config.toml
n_layer = 18
d_mlp = 640
norm = "layernorm"
norm_eps = 1e-05
qk_norm = false
attn_scale = 0.125
optimizer = "adamw"
lr = 0.0025
beta2 = 0.98
seq_len = 256
train_tokens = 235000000
MLP neurons of a small language model. Each row is named by its layer, matrix (up: input weights; down: output weights) and neuron, and shows model dimensions 0-159. Each number is 500 + 50 x the weight over its row's rms, rounded and kept within 0 to 999. Numbers have three digits each.
After each neuron's rows, "fires before" lists the tokens most often just after its 100 highest values on Wikipedia text that the model never trained on.

L14.up243:498524465410594543499559532610510431511543488435522496443577497607490511508453549487463478435462474602423570542534568535521453447438598595540428550511521528532591498517616544547442500518535402464529522607477545426450537439482433507487530477482421496462507503528569519569454447512472471498559472475523476547545461461500486496506509446503367464534541404434454545502484475602429384555469574526481555483504491575549459516502518499470433450593475535557441502476506512534473468486445447
L14.down243:547541552445439463485404550571454542448431559459491508510494468473488465626524595554573517472499433479490480406533525602577458436439470528520471550457459488488567502469472555387500490651481483512447492503479537479542588541593523559538389540469454535484493553448491409530522445568497468465546551460533473544401499420533472460474512495448513518408499500435488521439532483578403515544527493487517522552545415478547459467498526542500512543453564449450540503440591483613517583447459501
fires before: "-", " by:", "\n", "{"

L2.up190:592511479492494495518501425528446472545534561405515418513536543591560558566386510503440525459477513472549417463541490468661442440416504523572397440561485586501477465546465602468492518501457429419492516458491493484482528500469446585541525487520432508427492474406571544502515440518471444515487519479478513579572491522513538503600473485514529533521432493556495529457451525401467481489478521556495532430524613566521561464424490408558544467425539555482448492480567507465586435533545572
L2.down190:560488440455485510531428540513532397551554594517479447510496571613522591516413558455532495488509480519515425474464538488529465399531479470445483451597504526532505493573553534512486522460528429393536499531522456527451587530555517573559437472491424548512450503448515488480497491494465498458514501510577604523555523512492509477560461491524522568477537391592394474503416543423488461558494487531432494458473581598487488427455596531470476517533514535439488512487667454493519369524427488
fires before: "\n", ":", " |", " of", " a", "ey"

L4.up349:523508477469432429611496540576525429474496605544513442532580519640491555410472489486502490409512410388473575551499503518466398458417552502524519453501626549510507496550498576465606449455511500413544434448494546570480554461542494566480439468514570479502485538528537424485521464494484540410411503485410453499494417500454544540547431485466489586456537555562505503593495488409522466528531458549550491454535606555512501470459517498450528469508559531465463461521513517493419480530526442
L4.down349:529497537439432526360493456574467559511555513499494491487521492472539497541474532391512543471548407524480439454529396496368548483479567509561358482513400495567521533587504478595542541472515466501504444532506476520417542467566474423599523472508501450479530519566531552550555538537513539572542491488549500490497543385481489528496463527400480493470520454421486519536558488492486530600519528385448514474413467537491583453516566497448490587574434454451573599501490504458503539444550488
fires before: "\n", ";", " |"

L12.up246:527538435575490420549550471570516490447561596520572523506530462490498450453512527482517411525467499502474478582435474524521500494530495526504522472482530477515435440534570521480473488422526603519538470507486537492578596592518520589593501553551455508497512446481635534508451530527534523526551454383529533525522470518496518438518310454527544504556408532571505561518499507460437494484476566476555414481433548547375505500524470516445460479479502535401508490437585545493389473558416430
L12.down246:473504576485498544486520475482514550523444421482399416414512499518554482486481436458521524585466549508417475507457479417466472475462544458484537436482418447515541422643551525392540506560537550552509453494539501443438512446499613435384573432526598482437480553514535539519487460462519494509460477575432415473534536537505513526542471517572459519430508490552441513417500499612481473487485526523619512586519575522506471538523502536508555577464490553484439466578533561523484471372521580
fires before: " of", " and", " as", " who", "\n", " for"

L3.up539:495500519546576483522554569554469496518471529527434516450501573584537510514430568472406553386457436420470471436616489506445574530492457532561413451538539527495451545532505497509573566495433543398445489423509441398515545546530501539465489476474557502498496449456548526522437399522501640448516514537508511506547521528520496500563482443485537577492537496592532461522555492478487470503564523482548484408456565566454546526443428398561484576539436522527458526474583544459612421432536456
L3.down539:465452469520469488513518469448491529414512452571452537530418491595449530498556462513463538486460563469488475382559508505431519567549430435577443621491541525490516566505486500555522459489401445465531489523516479493553512452396432551552501504449545562482441430452577532460418430448554464497475471619448526493563455514515495610556583518456570513458557472570454385524544494436480519571459496538554480506465398527502471539559472446518507484512363455544494467591575533545483430525537508
fires before: " |", " by", "o", " by:", "\n"

L14.up28:511511575430565439573456439474432571505474514539454498502595571573508491531424513467467537494489551484410463620472446604445489483463542494636476436496497447463498474498506515502542542505483491459580458492533425490473575430466405460551545433535530519433498510566503567580524401450481581520515472455493444510468490459534484585610475509527475467465521588501567454581468695487495483451475432552490494500469496544495565445519498512489534460532420572497394474504438526540470454492492469
L14.down28:513410505477496570493462500443489461527501504523548489560492353494603517521540507522560544485526476512487479552484497474524572426488498544447504586511416503540487501476479497504481571488524470549461575450527558416480460476545569520513446550400399495559512437485484520510530443497560515510451569476486564506503580574513499444450460486415431521557581501511462507428433491368492464544504451473537460410483501497525521486520519500423488604489522502582468421496497603499411729443455503
fires before: " |", " •"

L2.up359:580526457525571474487469472543490410603501549444490479492519515604537535486450561499417506346487455498513421531628471503523537493431533521603437473598516583476488496553519520449523516513455528445505509504545489534520591529503375505478538436447499500414491513467614579492461499452591530457486489485453518536535452513471476510595480468559478559465532490484489418434466496386508473503464508568492491527535578497504528405477398425507592489543495512520446484552588541407522421484435463
L2.down359:547515484491550486502463516578498467493515571513498541506550550587485597489501469507457475415514462496490471490534530484484442487423454398487515399541433511515582524575635579533522490466427516472571453531511487540503642468456407559548553401421596481444504491517531489380447479486503515399463530468451413520443458438522549541547477513474424602487501452521528498451567521512514429526467481553484508548531603549545498495546468543436559494553437490518431552450608481414529446507449441
fires before: " a", "\n", " an", " the"

L9.up52:460483541451473513515510480574453547510436511495463512470520535637449473558547606482567460499444479563395460581518411531507423471352484475535482467472447479557511491532455504596577520474514524410477341437540525497498602431478511587552482447528486521504514471537555548534505569437463481507526475466398468563536495524419528557538485488469487443540428500521564503513436575499444481537500441563527502463429504584471514576525475404508506480508572548510464539517576515545594504453476397
L9.down52:466290501480510534500480490556514504499466507486496500477465506516517490525513598519539491489504483535459489521506468730475431524446495490492482458496455486463470474507466488542507544470512535457475415495485501480496512481513519518525522524518460543542519496565504517503503536509515498467493488463480511517530521518457489476465477491467491490518486489509505518489476518471455504528513502476487496482457480499491491525499498474514509498522523500489470522511529529512542944492488490
fires before: "\n", " The", " In", " This"

L2.up216:535543500430534473462465526554453499551527602522427529507584509573509463504464506318496526413488456567479455625528507513586440518498543534521474469466520517522480488561525538620597522501541550458556480401467495427485565473495539611439500491486486474506512459494527571496526481439522562590488607477448485530476508494477472521570491482497454465530445483464544528441523524373465474480462473493461532517496609494511581438533576509467522548488490592576416447539590554509525387474468423
L2.down216:533477410583389451505540481478494540506595497463536524541476461473455522565582509418532488576541627460507577441454516563464569485458483484412496489568505411479461587450555528441413404528472507528527472517453434519515558426508481471474458505508502560380516568577486546528516606486405488485497387512532542574476522472583570583497568513451523527500500472475453550479407498542494509577517502481540504600543455419566492475435556516512555562521489500498574519469462471438418434538489534
fires before: "-", "|", "\n", "==="

L12.up519:461576371466513546539474548539490434511447616479490483476531501592490468455505473520547434482530461492490377466535499475472373548450565447527489438521486507491445468540484606536496511475489502508490504444500563533470552485463472582466470519537492430444514477466584541542432440586477582512431594459421431518490538518474442518571516492545465519533494545619586503482523448481476541494540526507585498426483502558407475503508500583511490606554640506448494409589533506507431465484404436
L12.down519:597373518534498436466498486519558608469545436472461509487513514454488571511472501451424529574424514537440509507476531548512449538581490484464575567509546506432488514480535497409476455454499449531512433530525464590524410506489518495461589468517526595411527494611509537476490492418448536456572469601543446541440373520599589500459536535481479426469514499527531548517549547539554390494454508506424479551502536532556552535441527456542521446553489469451501559471495481462426346446519530
fires before: " |", "\n", " ", "ts"

L9.up140:463516559463495483440347463537408422510583522476581510476567439512462470464499437460511486503501534620419464514552468506596512460458542511593533506570572547517603533618466512550523494476511480413495501515548566479405442524445496389418530574468485422519575513536511542539509471490547570543519586475376510462444442504437469462523453498486459420543421456496500543548505456498434509533523569465480470425506480581557544579556510510533475505571490549447499458579562545514536498501480532
L9.down140:513504498513480457621550578429601566490530565503453504482482571533512542535466500424511513528434496374465494480477528498484449531477441477393559593418601493406520495458527549499448390485508471508551538584446383462527526519467498496456506451580524565522427648458431492492465424484494452476502390580608508564485513503511530549547508467483547548480532513509451412458548502487478495423439501542506537634529527535542508490449514480469513439509522528554503517456446505532435459536599466
fires before: "-", "\n", "|"

L3.up394:482554492482542427494501573537496472515516475496445528524484531584427532533515449404529512531534571560517446520565417511481504469477587464561417513486444538485445492587439516627528452393500551461568483495416472464492491465445494536585557510517527469499534469518549507517443484540574469466427464523440492490482455414405472538498572496439557576560531482467516515410472534457500493522567518450523465457368626462436566464622538493502596630492490422505498555510556477488607481491467447
L3.down394:481459512510473540455466463530442455507517488481517457537512503424541449469489537498443485438553581532561588489485566538581474597546395516497568514546490452428545469415499550428424487594498517565445472497574528549545508421506507412467420454507454535421466521453473529528562436512430526496554493444516517507577612514592484508526548551609492417455476532478507417581527560587539480429422479615434566576550390553551461519466540532493523440469477538544548489477401540492446479500502489
fires before: " |", "|---|---|---|---|---|---|", "|---|---|---|", "|---|---|---|---|", " Type"

L8.up121:579499554527508434491454503524444446491481486590508495550521557549599443491450458456552542550507647457579452445569552507465583429589449408486481503510509507525513531569478590488564479541526470375449449520497456513495605482483463512447520432455491412513493518425479498426504432526495576489463584504445442481512542449507562471535464542527516447484409464576507432492563499594482538610462457538504498475511534485556603550591540562525507492478479415508471532517463505536496461373409473
L8.down121:361481436536434535517514547416483498519497517465487404590433487533457537535567554461408514548425459555411560533368503505493498560472604474526516509464471501479497522475495382543558473438471529501556553442421536546458482529572506516619548520496468503518637477462503485559505557438499493461527566500439503544486457553536533485506432495434419564540500532440399501439446513510566498533580518533506443542540556476487482441435463448467615537557479593471543506470430542432545497519487458
fires before: " |", ";", " L", "als"

L2.up325:619563495528526476559489564512506534458417504425481527474547507543593412603443561462472488461517432454465438467538513451561541442523594487512558399449490442466436499497535433522462501511477444517510447510464523490560518578556416496588503512471527443499400471444523527379507472492463489495487437525508508541574482563490489433478382467571489496454480480592564472480550535476424476505463519522628492527466585540409565528503506402566504584529558505492556552465580584538516476432456563
L2.down325:483433466487481460508489459514510564494592516544475541500500398494486474491449469509490528540361580505460555517503524518463424452436505543473475577522535598541552491494526530548464499564497526488544438502451557504431438538458565506437533477481482549536534571600403355555530576480437471523533515484539502486471516510457437460643587500590581492463483544483480434565439493521638574460521519411463476481505407455524472489515475546379565461408480507535538538563499483514439471558480424
fires before: "\n", " |", " 9", "F"

L2.up40:547537526461559490492437528550498489535501564502487506513597491493534427485404479357459525466463542571479458632594504504578473556508474595559411550495593576510507496525488545506491491436424561439549490522557487421387572556461517544510548492494456478488623487494537596558520462463514508563543556466471495496488484519450520496582465517464432429541477518548536495472544505363497514457397463560525541548526516484460471453499484547484531491474495530494415442599619499486532383456485479
L2.down40:456454425526378441468487482496468561462545402506545473578445487521549585574539509451473508593444667489584592459444503562500536505530527556504504482594576441529532487402537538500410512557518455539605535514480528514532505488564520443472391517418530558426474527548441542545526543456440549493476426524609484527491458516582526497511585467431487494488529435440522474523417504521480488497525452569502508544575534433513527448487507541564393521537441512536514496503466466480441395496494503
fires before: "-", "\n", "|", "The", "==="

L8.up481:517551485449481471529546502488490563453502454552451523510587495643500495514405590347495415447513417497539443498552519454508434493536445432549519471534528453531524510495515566456528559402603503477540438502536497473483475461474481582568542448527564447427507469519577494582432504489518587457529577473495403459544493400544523533580431524490482497445551509566490644507447578492492497534444431509527534557472588524483542542563438481511456533550470592490487447509468501498469437395494479
L8.down481:526589473460496584470529545372567568516561572491542486524554507468518507560432527537449485400570530472463449424473492395526473509461577552399542509473543460443512482543519512520469510543488550506492511498481450584517492438422455510458437517538532382577479561466535493601495515444471426541469484507392437548478525510539490490426525557513489494517427471503542528491504448612453508550463365597477497640476602500479485474454523512479573516471432489648502513446486485476487456492482468
fires before: "\n", " The", " |", " In", ":"

L2.up451:496532511477526463528525431511483468505438503520441509498533503561504536496422491470475376482499493501546414547498487508470549590573506418511513502470470507480425484512518468502495500494452508516487526488504576411560719524475462482508465606530483536500520452467557525497431479612497499559503510518531438600550372453516591427406494542459443417482433526514397465447465481459525514506441502537601558503501521545451566475527636554528477445551581506499513394505546592456536529445499489
L2.down451:544472518491447477502460556436530539493557475465536510535497568483524450539622504436470596482340473487445612474472474520493468420445474565435539475545563538514540496489531463466557513483522515498508493531516443533423312478536520516506543430528516509508484564471422498460558541409498520439482534496527460410492622555502452556574506498589551553517567506467585538521543475528465462498535519458407464512505471485547412563459444438462500575432461502474492621456428408568511537541521508
fires before: " as", " by", " by:", "ific", "\n", "=="

L4.up289:469504524465493444555430484566493539501467525555416492522545496619459532525477582448504524531437490487447405569507556521482461454443524439557443553389541458541520500487477565547602529400557488465503342451530486470547539452467491542459517408537517489461525514518514524519476516478505550503533494456422410560529453483455485493519414464467442501566455485538520545525432570482458472486441397634595464573399590591506524519558527479508513529494589570513540472569519548502602453460482476
L4.down289:482387414480492530547516481531500540512488529429464506468465556626507500563588611548572462470445491499489478556481445599485426566422517460526499481468465505490485506451482500571516530431526520439478358512502475527518560378426469527491534429527518517468466520597554483579510551517458479509506497483429476486530547492435518514517477506488440490491424495541538512470461612486506531513508462533519458512365516516497544579449490440534466481483532516504483524528536550533521755521448426
fires before: "\n", " The", " In", " He"

L12.up293:489479475441488492512521514610586524522499478455449482422469557590515512595481524502451509437481608536460460435507494459479479440550523599511446354533457632427523555570490558524564432513550468471524411492522387454482480484488416555503494485533488553431504489489551513458469481518543520515494463504463488526461650531486487486509536545517533620435431525463501519524522491550545521432527548460498498468542584603568546452524582577509478498582476460487472497554594485529461402420426474
L12.down293:468447558431552544503417412469472541441498596471478491484438431493645553464465510370511487567453524582531495531513471480568433487512499476489391513520543560483528506472488515475459394501441496488536457465557473461588535375546596498507492423479478536477504519426510528513490455485511581502540547554498413523465466445524559484548513507449544513430561424584531579548541480517508538542451461452545575453479585590473539505512422602524473443488511548470511467546554538443532351499543481
fires before: "\n", "s)"

L8.up311:538534537436525370520473595519441559456401468543540452570551555455523373572362490430462484417536495451461450492534467531507457518520538469633537457546594467505459494518472466494546524550549503461456419547462458516462494528505480448547541496484578478516543533557510494474454509522479515483478511503547434565553428524581442518509385553567441449501515514565482499521518511443486504504540478497607471538416669520478465497509579436539420440510531489485565419508497496475526484490593436
L8.down311:524524508541537573455417457457470470484478535483517406480509528554487515451594498496449477572434498482560608527443420537459519513494533524489521428487478532442491449405593436596516555496526549563514537553581533428540468512553534472612467560502540512522370464448488520485540500447513546526429398445533574407546577516410557459523557475510450586513449633547510528492550516467496496502497458481434492414519417427462564508461518414439581564465461433499546513503420505531504475537434470
fires before: " |", ";"

L8.up184:507479536428534457475464531561408532506528550518465497504532488541497426506440521410500463499515535489446526569524493528542541426420435474539512498396621529612501443471545475508589513496472492489519424553551535477459553497466524522537592510480463454363595397530497551555538484436517463485533547449517444522544491483479546630477415374464468453516496500508566512579506514419439459518361518559470457545497570514520650559506484490555559513523432489479493438578519475492526466466525553
L8.down184:480475475379433545552524495582459489517507598520425523469441461594481576453517497364509467540662453503490428527511530551481408485462499504530463479495456517549534581577496451421481466422472500418493425539523476483555541437491531518477511436490518456443526431575577488544459538487420512470530542434428441558460446508422488542541475492506474520438493558487546508503556487485477475529516504460485573528514518528502524498582458505495453536556516463450581480605537445531513714477541531
fires before: "-", "\n", " |", "|"

L2.up126:522527431424552465490484445535433446481385498459508462492461522451518396493425488513499514594487550568486482505496488458458592502532485484484623487476546597576600475480592467555473529576587486440524417557518629475521607523491452483498489570547565438474503396508473485528478489512489502533555478452479518519492373587528544497496575496441487523554507467525456470508440505458481488461506551560574421478531550478522501500519533396532452469520487513565512399614434453525584507407557465
L2.down126:499479568526403538488493570439553529532592515501489522519569485570480580499643472499499513417451461462496484498505485532521389472465528515493444560541439425410404537518419523475515479444433509554486620446498385469490417425498530502514526447473460530517496588505519500500542493525470525468456543564489462468506651395482480503532432522573523483420513548462529529501595502505519522560493440502420558536463447515469481520485457599464550504471532475433493589405567546455418471602469476
fires before: " |", " by", " 9", " by:", "ic"

L5.up33:529499526436459426557431522569501592493481559530483457484552521615542538534467468455520498575495512512455424621569471537475423496445430440562432489526549518473476416590456527510626522431518483434481419507493502492473475457484500623522565398463555496525578490551444484513500445481553558484471507497407418566529434479418550546546484471439467457536547512570512508575490622427413493610476483494567513469358578503460492515500476479510524501492525456511516487571466539516497451477537473
L5.down33:513381528484538511485548510535470553465516490569550516509464532440484500475563511489514480482587513496499505578496431597544481459413515470550434500449406413564501540448507430525517528496495555470502425498496466489488548367484541449510493471512497565453467493602541534481542528515456474513524492495434445442564532443500529602497468569473488474434433473483460490524482659470504522415411503522440488431454439445491610582524424477530491455452517460512514598532522453548547712485512549
fires before: "\n", " The", " In", " He"

L5.up412:517493501472435393523435546565430530439491432446425523560508551504491423543448490417485564532476598512389415574510482519538511519536407478536429459582489495523388464585475499477476557459519526509567453471401490407511502492524459543532495536475439532459418432516468556533591437532531527514577446486491500523515542540491536511516428590542551507589542453494577528444569562415506417547514535558487511505447571555508545563452507448596462541500551579615442492465468472473498443475540456
L5.down412:499475452571517510531527482405433458549520417463554417509503534556465495477517546453523498400529491494379487489427490465487491525526567536382510462478394457491522549597484501536524453463475518495584493472495545420496583502478440638540557414539589477510481522485436510650532510566485537461469521561431587515459516549470536572527565577442461514506476410633561497443558512526537489501505458516488394545503487529484520548477490583556541510483518499528528505522498493349494470432523467
fires before: " |", "%", ".0", ".6", ".7"

L9.up567:435495488441463490471416568486471538491568484566607576507452457514416583611501507447548453509510410529424526535530575506524518513373533562565392503558504570500536507593440482532416574426538386444507380460467450483427541534488504527557566521458480485475509459509541561528536466485543477534540497522481575602545481429475493467481465371570501498524459502533497613495437496448524528527492492532450561435502509513494503587455514545515496527585477505560526384525509546479453460549489534
L9.down567:540463558460460403484525511513470467487537619561511509455405483512441417484479613505481624534532530531533603567573526501421482494430523561387548455453504542520477542474459401505519493533416539547566486526444451486450508478457508555433494564510522567481509541527449467451492429483468603508466496618577538506414522547443544456445540427421502562490462483467493426503445544501450507474474458549473548544578529566494504466577546521468413412622476536514505522466581494506529502475544422
fires before: "\n", "{", "are"

L9.up307:431483483449455483441424487546520478546537544583526504438495439519460547571465519537591520566481455522396508496599483493583386451373452605569465604423581540572533497548501492550464471465468490383531490457571504505475466617501555549520476509491429535475551502498423519461474493535533466632545472478481487545444559512510495472466497448457503396588453508613571472437472487487483485525565527575426515461552502487514520536425512585473555525491490515476513408499521579546480460487500524
L9.down307:476442508508442459540475459451524479433504509528547528536451359568445533528522496657558608644399533502555534553527459483498483525438493502461490526467542557460552516504478544467477444459495482489541517567568449535514488460375488444456502503536524531515476566546395429466497461476535504524414524598491624543427475516506447435463551412429578436483478557527480422482461457460572541550482495560466562506502498506556520488606499552471522474566510572484492467473438515476485476528381459
fires before: "-", "\n", "|"

L2.up632:425549482469456582479463540509480508490532545496522536576540491525496474532472475444592471511461639531493423598521518497525418568474473610510495539456556537542425490499506475520596458476545496464469381593471470374468463481554520546517548503503448510464582501489514538542512469443539432477522569489536634580464569559423560533457420487448410419503461511554488586429466487496514508496443485421511537528398545451465517462474486560491511448553618533568505410547512480486559431529518474
L2.down632:449495479463511504450529489500527527453596407509478527573451426467503530558556503518515529598472608522526583475609515504469548496372584508433454451498505521561540560403511509455440476568468523574651447519457446513558503425529495410569416488467505523425508542532420544559503565495419481446545473556538482488497414500511525512455549504405510520455552440459483511453487510540527512574525406595523561550468453486558557461506456506519393454475480459502458531481464430533486405546549553
fires before: "\n", "-", "The", "=="

L5.up314:510501424462555519487528498602558527487410514542528527464553516555432421555430499500648514444526475464496360421545484512512477558477442523532499449479441508505488497590488579528463483532567478460390478505484398561497531475462372521548465395458506459454425509518493472506509493561498430534477517511502431515542459482543608475496472561521510444503448497564580451474577560537498482600502549583578555525410567500564519582501540423495526558453571506492455411478515505494517444462431555
L5.down314:481489466510450531584530458447497462497533450516460499510486510472539541418603466600477398532497466538592605631526624519451504480594507451411546567474524495502491541422498366484586444507529476514597465525468584424533458524538552470508520425524471516380567524507500543429496515465516539441535451501493529427467487559423449560486513444482450567465444524409400550491512499452442500410478441527498516540547492493494473450581530554524547482528479548515568530493488409457459522545534435
fires before: " |", " ", "S", "C"

L8.up466:553460463430545433506474468523445508553444601535489470515530529478525524457406508455416465520463540472488444456562459541499455509591602474530514536481557441569428440620587432530500432431532529491503468430489507469468494525586434531481512476409538523568555478542520565464572391491529608512506521551418459547497452483594460548498549495481473526563481486541634515585481517571472397577491478464562467499470546546504448522466564505554527522605495470460557442570477481554532470416557443
L8.down466:505446550520422480356498526516518530399476419498549511473534499445462539484498568488493509479538473506419594549555507573550499474489494531465403493556449432505574530455401562493538445546532500498540431541449450443475598420500599540538510509562517551505438528510483435470616580386570474487593582540443521477539478509474548482489471436525512440455544441506545428549550561520495511478430508484423537413502507478613617478479451511438500434504495548504413541485446537464511570563469499
fires before: "\n", " The", " In", " He"

L9.up229:545514485536545434440576584544583553458544496513437444415465549429566495611439485460557537550497407557428522491550468468533500467586553507427434443429532453441498376581556502576536502433469549455549444485561445460473473519490439449455465555476507468656496475525496552473446529468545544527497484491429520546503573535454571555512484497418453591535498581485490497523436567438471489580433494531521494445439531540445547514443513486439547534569554503519450570546477475515516485436598517
L9.down229:409450545535513538511467503507520452445487401485587505528482584549563517551527559525545536466489580452526492467564560532471502611546452437455523504541479549501442544427514494530504463450463576455501520586453517546522495486446487471527525474519475468512575501500424450553596439517518438510418651566547485437517490466435550420559482519527465479462433453439522409527505454466548560520565494476389529520462475451626560488523552523527427467445448520398533382521428434448481489519534611
fires before: " |"

L2.up237:547554448526555564550497609547423454534538499494528451455491501572548524559377566458436482433475468522492373505557526476625471444457523560562528432511482610513414441565539564476517461471485471488602487515539470444502585551503507554479507446483497458486434414456644529526485423538467515537543461485500499487524422551490546540590492487536463485541477421573510486458470534542467489493521543539581539438519551584446519500460431440589504476493532533467468448452573507464582428492406504
L2.down237:429519452540562552538450670553450432499526539568554518501478490566502476572402533489568516523447515533515378480587547493568482476417505566573567515468559542531467476538553509514471478503501504477615382501473486412491564429535551551427551473480482472482452553502527550483489409483489501506478443541509465454546475475446525544492506449470470501519537440568442471417463485481446464598509556559548491489453574538390507509519453574507421465564536488491520498426612473444538379505430496
fires before: "\n", " by", " by:", " ==", "L"

L9.up64:513518527461479376552453522494547454541508460510514436508483437551477462473556533516542496552496482425425579523505538524515524546486481489504532538418639521517549463480470622542537538545468495502514494589545450513443517456483440506526588508433595446446511492462482504436517448532547565579501428387430505471507429481530508451568463435527558385527502426603509469479502620539465494564523489559515351529494578478541569466436427435477497420527584494523494470486397482565498465560518516
L9.down64:484409505463418488491524521493507492506453534492491437566431451555485542550500433646459546483555548556559568401481451475442516505489442384468453389468508544539555649505591464469458535502561510485498511524586561527437579448496510416452502514501489597534387514560461430404543499454522496483504522531528493489463589566478563517501527541522458542502485565494473475539448403461551447498436512580426525458513424490439482423518596478506464504596488509548483561510488551506454576505516564
fires before: " |"

L12.up560:519533492422394475484440535531501464527475542429520493492532493505499477578516452497519444509509443487390483541561522499492461346440542604567479504508591479582432507559514531466495538465479400499429505485560504463506560577450469446450487494483436394465471475463398563455511440505438448508499466473563525500487592477537485551516460439496486442487604549474538563461497534599491457533543637518545498504568472516599427480514546548564469540624436481559466414469515608505546482481536487
L12.down560:504557541536510515470520424455478549455543524487450618479561495538587538495434563549572525508320508494512509504474478369533476534446508487454562518459420601468538439503421512442478386508566604481511509532581415553495521492479554498552542460439446528538575512411398536518513428516499524544472503528465562562526451593486536509471524498502488490414507511509486474490449454484518552506433476507442591544584565556526559488541463547436435503476469541479481544529473441451454358488536544
fires before: "-", "|", "\n", "A", " as", "_{"

L4.up372:537500507521550473526411469511510488480514499511472525530517517459459470577474505490484562482506524547439477470520534520497530509583497560463477524504585624578532493598396403447507552543582526527459479580460442501483582532649580552531454443471485484546522438436434506505578513459512424439484530395406445542584473586458566495428498481494457424526500459505451489499563509315550503464509489443456388473589579513531481454448513531461444474473527466490487456513456500461463516461597501
L4.down372:502506523411450554447478488455466518495451532491528463508487464595551567431556404525506445521481463500553536520515447469480494451442467474550565519452415383400471489452596565547481459447462433514514572460542521456553440366421376480527612526500549484525493565574535516483420492550514590526524521561574558501464523450556382534509492485507591548572502540504562517495467515625429480556499489554501572510468420463430511526546477497555591520507455538504510537428531512519527427520458462
fires before: "\n", "ent", "ently"

L8.up344:535558456460544394542599453508517476474389462487591458554569567532532461582449514505518365440528463491530465505571465495541523487483521442546622381512564496480393436487530500539592468483535505459521491482511528479511460488454498490485508526473569475456552475503585532501469452510530624517463465501556402431428546438544449474517497480582420493475551529560530582473545556462501463449465461511541389547517522547459513553512517411534575601533523525470520487475479428540460464413453409
L8.down344:558539582430610487491459532408516618498551609514487473446471421409397522487473575468500522559549563484504535544486427519438478489483511534493462548514549585355562439431519617460521546496489526479512501552523472494474407460472520592495555486435460491507475510514462494592436491457531541368552496402599523483577459438509447448488553415502474603552525504500509562475506521487480477528446529550459490526469563482484469500415534520519547501517490553426517453420520577524515436540466514
fires before: " |", "  ", ":"

L11.up604:477550523503586536487546483480480486507454538514442423484422574488609516598464574501539485453502541634516441537553455519453481487496591520472453360430470510410432500520511569524548541511514563539558490507468438515469477524565417509464540558483487497532497486440553546458499486532551495520538445454517470435507421496436448436600500530658487514526489518548550479408506544491391480409608548468606482417525542557509437560451548484530505472566478451511443438506553441502539433495520469
L11.down604:549530505502552481438466497528529554412545481460445472507574501525558448582535493478389430529532455410529503472484501488566431545586539502473591449472556503402476465488649512562545452412623469452518521492460406454544484437429483530531489465572538533467460459515488595514481507555458484509475422552524496491461516612588615460468474505540538505450526532505455561562490496536482458521457433510550537461476507463515461536507470455508541374521465544384538445556437529601509440502477583
fires before: " |", "f", " 9", "ur", "L"

L2.up554:492481536485530564548458504528445446517435538535628522562567559465532425453410479489508461492484519610452520463447514478485584564502482584475640562532570516531598522471476476517455457494542467509513469492474566498493527553527465375465442473551551504450610478472480444486525407454486558543555540471414471448492462569505546516489514504458518481552422476487457427498453427446521474468490535560526437368513579460572517444491554422462494452466505595566512405558450466553569507404478527
L2.down554:547509496503422475454516525448562559483581477462406450443423448561487564534583501541469531508503460410552482528564472516507410424469528431510421465477431504456405473534529534476509528515476526493454518496521455519504485429459552631556537531485471512568425495551496532537496636565506465476477486510605542527516535412507463498497520474572530512443574542501523572534539532571503511540519466503463554668492430528412470560529434573517510517517511406499475562417562557429415421587531470
fires before: "\n", " by", " by:"

L8.up231:539471499440496475493439438504459440574537565474413454472530477578577499539420454443467487454482520430440524507573474536503465428464490421525449440575555565463464522573516581544594485502489477467538462518538480462448471472585417542527508441450508513496589470518499574503506430501549627487537495575442458554568455465592569501520493524457574450539495500590501497543527498506406425562476556459526512426503613543546557446465540457554539518578490513474491326542552570516492475463577495
L8.down231:529354573570453470401466510448501566486513520521528505568504439475429480471518507471473534511542513471538578535445631604515473520479493549550542476522408397511544446473437547483498476583532551580586544544427514536439512432552545441536491465532485540495486511517553555456515576386554400549449439543479484506458511433541533479437464449511415499398598570524424489553505509405534483561450519460507398441546497492553510490532497555479511426459533539485528526538458515559496585481427488
fires before: "\n", " The", " In", " It"